{"intermediate_size": 704, "norm": "rmsnorm", "norm_place": "pre", "tie_word_embeddings": true, "learning_rate": 0.00122, "weight_decay": 0.087, "decay_shape": "linear"}
MLP neurons of a small language model. Each row is named by its layer, matrix (down: output weights) and neuron, and shows model dimensions 176-239. Each number is 128 + 24 x the weight over its row's rms, rounded and kept within 0 to 255. A neuron's up and down rows have the sign that makes its largest values positive.
After each neuron's rows, "fires before" lists the tokens most often just after its 100 highest values on Wikipedia text that the model never trained on. A number after a token or word is its count.

L6.down16 [150 125 116 111 131  94 137 125 108 124 115 109  91 122 167 164 186 130 149 123 196 119 144  99 111 121 129 116 175 135 141 147 120 128 139 154 141 143 118 146 152 102 131 138 105 139 120 128 113 160 125 134 105 132 136 138 132 118 140 122 117 132  72 116]
fires before: "4" 32, "5" 11, "7" 10, " De" 6, "3" 4, "6" 4

L6.down569 [117  89  91 149 134 102 128 133 151 147 131 119 115 121 138  98 106 111  87 111 141 185  99 161  98 172 158 104 115 118 119 149 119  62 140 111 146 120 124 134 120 117 133 109 153 122 125 125 138 133 113 101 122 165 135  98 116  99 109 143  96 110 176  98]
fires before: "0" 30, "1" 18, "2" 13, "4" 7, "3" 5, "5" 4

L6.down216 [108 118 157 133 153 145 122 130 107 124 128 124 108 113 139 125 136 118 146 167 149  82 108 142 118  78 153 112 158 135 126 158 140 139 146 119 118 106 131 117 146 142 100 139 150 160 117  67 110 112 102 123 127 123 166 133  47 168 157 150 175 154  92 139]
fires before: "\n" 47, "9" 45

L6.down622 [120 123 147 158 136  87 113 119 137 112  92  84 120 157 137 139 156 159 157 139 138 149 155 150 166 129  85 134  95 108 164 144 130 152 124 112 137  92 144 128 149 122 145 127 136 131 105 134 140 131 123 150 140 147 172 152 110 108  81 150 117  74 146 130]
fires before: ";" 57, " |" 29, "\n" 9

L2.down495 [136 109 113 111 150 112 136 138 137 134 161 123 106 155 138 153 170 156  99 107  95 119 133 148 158 103 126  76 132 122 143 134 110 146 155 121 102 154 140 151 128 146 111 125 125 138 123 107 130 102 159 114 112 123 188 156 107 131 138  86 120 132 123 134]
fires before: "9" 17, "." 15, "8" 12, "7" 11, "6" 8, "4" 7

L2.down369 [124 102 132 122 164 121 113 190 172 106 195 163 135 102 111 127 155 138 116 114 104  96 124 147 142 155 132 138 109 117 154 122 148 130  98  88 109  99  97 145 124 113 134 117 135 108 129 100 102  66 137 118 127 138 132 149 132 140 139 114  54 139 142 106]
fires before: "0" 42, "1" 39, "2" 14, "," 4

L2.down83 [143 130 117 118  66 128 161 153 117 124 109 131 104 108 110 132 100  89  86 123 124 140 112 131 156 122 116 110 133 106 129 107  95 172  95  90  91 125  73 149 142 140 122  93 129  98 132 146 131 106 145 126 102 148 127  88 150 159 118 123 127 150  76  75]
fires before: "6" 29, "8" 27, "7" 12, "9" 11, "5" 5

L2.down89 [156 115 123 143 120 139 182 187 112 153  85  66 150 129 130 164 138 114 162 155 140 134 121 168 123 140 121 152  94 224 169 135  97 124 108 131  87 123 133 126 134 118 124 131 147 136 144 124  83 113 123 102 130 154 144 143 107  95 164 124 110 142 136 126]
fires before: ":" 38, " the" 14, " " 6, " a" 5

L2.down555 [155  92 154 109 119 159 135 133 132 152 137 147 127 148 106 140 119 101 125 104 147 144 112 186 180 118 111 130 112 106 131 100 167 159 145 132 132 187 147 141 130  91 170 131  75 173 160 112  99 149  83 119 131 103 150 116 153  66 142  87 155  92  66 118]
fires before: " " 58, " the" 4

L2.down352 [112 129 146 123  86 126 105 118 107  83 150 112 150 158 130 163 159 100 107 123 116 102 120 104 134 131 130 124  88 136 157 164 142 138 122 125 109 119 105 183 136 131 114  87 147 110 129 125  86 118 145  72 112 112 111 142 151 118 131 120 140 121 158 133]
fires before: "2" 59, "1" 8, " the" 4, "0" 4

L6.down310 [103 114 150 118 132  98 148 121 111 132 163 103 129 112 127 157 117 116 124 111 124 119 131 132 152 105 130 144 135 116 155 209 122  93 128 134 119 132 137 150 131 142 119 125 126 131 106 131  97 108 121 182 132  67 137 189  99 122 117 173  97  89 100 159]
fires before: " |" 74, "." 6, "\n" 6

L2.down116 [109  81 145 114 110 166 156 140 127 156 149 107 170 152 133 114  76 164 149 138 111  95 155 151 143 138 127  85 194 125 137 121 139 102 140 147 148 178 161 151 169 108 150 157 133 113 167 121 111 132 116 133 105 162 157 129 142 108 161  90 136 109  43 157]
fires before: " " 33, " the" 17, " a" 9

L6.down432 [162 137 120 142 152 147 148 117 103  82 106 180 131 106 140 148 128 105 143 140 124  74 109 131 118 146  88 161 122 124 120 150 135  99 191 146 127 155 124 181 118  96 150 112 113 132 178 163  75 118 133 124 150 115 107 166 141 100 110 128 118 120 160 149]
fires before: "ing" 14, "ed" 9, "e" 8, "es" 8, " be" 7, " a" 4

L6.down490 [140 115 105 146 156 130 121 152 106 156 130  76  94 149 141  74 184 114 109 113 143 184 145 114 133 140 172 108 109 125  93 162 134 135 125 112 111 100 143 147 139 146 151 134 129 176 121 110  87 146 127  77 133 156 123 104  98 124  92 113  96 143 124 137]
fires before: " " 34, "0" 29, " (" 8, "4" 7, "2" 7, "1" 5

L2.down285 [139 142 117 115 134 149 138 109 106 115 113 141 142  99 134 124  96 127 146 149 116 171 141 132 109 146 105 102 145 108 119 121 156 126 140 121 149 134 143 139 167  67  94 142 138 144 144 135  91 138 103 164 127 128 150 125 126 122 135 109 181 115  73 114]
fires before: " the" 36, " a" 12, " " 8, " their" 4

L6.down259 [146 154 131 138 125 139 139 132 125 125 135 149 118 139 123 135 130  97 146 101 190 128 141  87 133 178 134 136  96 168  90 145 152 102  69 163 135 149 157 146 145 114 144  80 130 134 125 118 125 129  99  98 148 159 142 125 172 128 138 104 117 127 132 126]
fires before: " " 35, " |" 18, "0" 16, "\n" 6, "9" 4, " \"" 4

L2.down641 [118 127 143 130 106 121 127 169 142 121 169 104 132 153 111 137 105 109 169 103 121 117 136 146 117 127 133 121 127 155 110 186 183 109  81 119 116 139 148 139 122 106 148 134 115 134 120 147 115 143 102 143 107 112  86 113 104 119  87 106 138 111  61 157]
fires before: " |" 38, "," 21, "." 10, "+" 5

L6.down601 [103 113  84 130 105  84 143 134 116 146 124 127 137  95 137 105 124 126 137 155 161 149 143 136 122 143 150 124 169 115 128 149 116 118 141  89 151 140 128 120  95 198 135  90 114 167  98 107 102 108 101 108 114 114 104 121 150 181 150  98 112  69 139 149]
fires before: "N" 16, "3" 15, "W" 14, "2" 11, "5" 10, "0" 8

L6.down614 [ 84 112 119 129 131 107 139 152 141 141 121 106 148 120 131 138 125 121 112 162 136 143 125 155 103 136 144 102 149 128 107 120  86 130 140 138 143  95 110  98 105 134 114  79 118 116 128  79 129 108 110 111 112 157 110 162 125 100 128 128  93 111 114  97]
fires before: "4" 21, "5" 13, "N" 13, "3" 12, "2" 9

L6.down191 [125 131 109 111  98 142 158 134 119 144 126 145 115 109 154  94 122 160 144  98 102 110 157 150 138 125 148 150 108 145 171 104 159  75 130 153 115 164 172 104 104 133  98 150 153  93 133  77 132 134  87  89 154 148 123 133  95 128 150  72 127 107 107 112]
fires before: "6" 38, "7" 13, " I" 6, "9" 5

L6.down88 [ 83 118 108 127 158 109 194 110 181  96 128 126 146  90 105 130 148 151 115 138 136 156 143 112 114 136 167 150 114 159 137 106 124 146  84 100 149 123 135 145 129 158 125 116 136 116 148 144  95 115  78 131 114 165 163 136 142 120 150 135 114 108 140 105]
fires before: "3" 30, "4" 14, "2" 11, " " 7, " and" 4

L6.down595 [ 96 119 151 113 120 132 124 136 132  92  72 104 104 135 145 149 140 140 136 149 173  52 137 122 124 157 135 148 145 130 149 125 130 133 129 177 160 113 134 145 108 162 174 108 168 163 128 167 113 133 138 165  94 104 142  80  94 124 146 125 140 133  84 113]
fires before: "0" 18, "1" 17, "7" 11, "2" 10, "3" 7, "9" 6

L2.down589 [131 113 123  94 145 111 136 144 162 161 160 134 155 137  97 131 123 169 117 145  97  98 131 139 144 149 155 146  97 156 122 115 166 116 116  95 107 130 148 136 106 160 142 114 119 139 126  98 113 139 113 137 153 130 133 139 143 137 146 141 127 136 120 137]
fires before: " the" 32, ":" 20, " a" 6, "):" 4, " zone" 4, " |" 4

L2.down102 [129 166 133 164 136  89  98 161 110 167  80 138 126 112 134 112 113 156 127 118 150 104 113  96 133 130 144 142 109 164 152  65 162 155 149 123 114 119 144 123 140 151 132 149 124 159 128  97 126 104 100  85 126 105 118  62 155 127 152 128  92 109 152 103]
fires before: " " 39, " (" 8, ")" 5, ":" 4, " of" 4

L2.down563 [132 160 134 129  85 100 132 136 130 130 142 138 161 138 142 127 152 108 105 138 144 107 113 175  84 102 125 128 108 125 143 151 142 103 105 106 100 130 143  87 139 114 128 148 135 106 125 105 109 116 161 126 141 109 135 132 124 156 148  53 122 153 143 117]
fires before: "2" 26, "1" 15, "n" 6, "\"" 4, "i" 4, " " 4

L6.down423 [151 133 120 140 129 114 145 149 142 143 162 123 110 148 133 120 122 103 138 122 160 139 116 116 120 102 163 121  69 113 149 124 105 100 118 147  86  93 113 116 127 116 105 118 137 109 132  96  96 135 145 127 103 116 169 139  53 121 143 136 109 158  85  84]
fires before: "1" 43, "0" 25, "2" 21, "4" 4

L6.down688 [108 137 144 139 139 119 132 130 117  80 118 128 105 145 147 143 145 103 149 169 125 121 117  95 118 143 143 125 109 145 121 116 125 128 137  97 147 137 132 171 155 192 132  97 123 151 116 109 137 140 168 111 117 140 100 130 123 158 144  97 100 116  75 154]
fires before: " |" 93

L6.down94 [146 116 115 131 109 130 135 134 138 103 105  97 149 144 154 113  96 152 122 130  95 125 133 125 139 132 141 150 140 131 132 128 125 105 153 142 126 111 143 123 131 115 160 133 126 120 139 153 125 117 174 138 134 111  84 146  83 154 112 130 158 144  73 146]
fires before: "2" 40, "-" 17, "1" 10, "3" 8, "=" 7

L2.down669 [110 107 151 102 118 120 123 122 132 141 151 171 136 139 178 131 122 144 108 132 100 142 171 166 151 150 127  75 117 102 168 148 145 121 124  97 116 152  85 106 115 124 122  83 124  85 162 105 102 124 138 141  98 138 128 100 133 112 173 110  91 152 124 137]
fires before: "2" 24, "3" 19, "1" 19, "4" 14, "6" 9, "0" 8

L6.down67 [121 124 118 110 171 123 190 106 106 133 151 106 118 155 173  72 110 138 156 140 117  86 132 166 117 131 125 148 143 112 139 101 138  93 141 186  92 128 161 153 134  94 127  99 158 102 148 142 146 152 128 105 122 165 106 117 117 127 144  84 158 127  63 110]
fires before: " " 38, " the" 15, " a" 9, "3" 4

L6.down124 [141 138 131 145 144 151 195 161 159 158 145 125  97 140 119 151 140 160 131 156 155 120 134 147 123 164 140  94 102 100 110 153 149 147  82 129 107 120 116  97 140 107 166 127 121 119 109 132 157 109 138 110 116 139 154 102 140  98 173 108 144 139  69 124]
fires before: "0" 51, "n" 6, " Q" 6

L6.down302 [136 104 124 123 150 154 111  97 161 137 130 178 102 116 144 175 108 124 163  98 106 184  86 144 134 136 149 124  89 141 115 118 159 133 119 133 103 173 144 152 109 137 177  95  99 138 109 153 118 112 118 145 139 171 122  89 102 115 142 116 159 153 102 120]
fires before: "," 59, " " 7, "0" 5, "1" 5, "7" 4, "4" 4

L2.down252 [ 93 145 100 108 101 141 123 131 145 143 190 139 103 153  79 144 154  87 127 116 101 128  99 117 125 155 165 130 147 125 134 128 157 142 106 104 165 113 149 121 124 161 100  81 181 102 121 116 126 124 154 109 128 156 139 138 158 151 114 132  89 161 114 153]
fires before: "2" 20, "^{" 10, ":" 10, " (" 6, " code" 5, " |" 5

L6.down138 [132 128 175 143 145 124 119 110 116 129  73  91  79 121 124 146 157  90 140 109 114 122  64 104  86 126 128 132 129 100 162 139 144  92 129  94 124  80 147 119  81 109  96 131 124 162 141 130 146 134 164 132 112  82 156 137 123 147 159 132 130 143 121 114]
fires before: "1" 57, "2" 14, "|" 12

L6.down658 [160 164 140 133 153 137 116 115 110 128 115 133 149 116 169  93 151 129  74 127 130 130 106 139 120 111 148  82 130 101 142 163 119  94  91 130 128 130 136 104 152 120 129 121 140 145 154 144 150 107 129 117 128 118 132 139  97  94 129  91 173 106 121 122]
fires before: "0" 39, "I" 5, "nor" 4, "ing" 4, "1" 4

L6.down575 [140  70 171 140 162 102 129 169 128 142 151 125 131 130 137 142 166 157 182 129 129 146 118 152 177 121 121 125 104 128 150 166 142 122 137 148 130 124 140 101  91  98 125 138  92 136 130  91 122 123 151 120 132 135 167  69 116 147 147 146 157 135 107 144]
fires before: "2" 45, "6" 14, "3" 8, "7" 4, "ir" 4

L2.down97 [140 124 120  97 104 155  97 132 190 120 115 178 154 105 164 112 116 121 102 130 112 112 154 123 111 137 130 148 143 114 149 108 131  86 146 112 143  97 145 154 145  99 118 138 157  99 150 105 123 129 115 138 150 156 155 143 109 100 155 125 119 128 139 106]
fires before: "1" 17, "4" 14, "0" 12, "9" 10, "6" 9, "2" 8

L6.down1 [102 119 126 126 139 155 149 170 143  87 126 105 141 141 113 102 119 140 103 123 166 141 158  92 134 155 118 128 141 115 105 165 154 120  93 100 125 150 122 141 164  90 120 130 124 139 132 142 126 146 167 132 119 148 149 149 108  98 112 159 158 155  94  90]
fires before: "," 28, "." 19, "\n" 11, " and" 7, ":" 6, " in" 4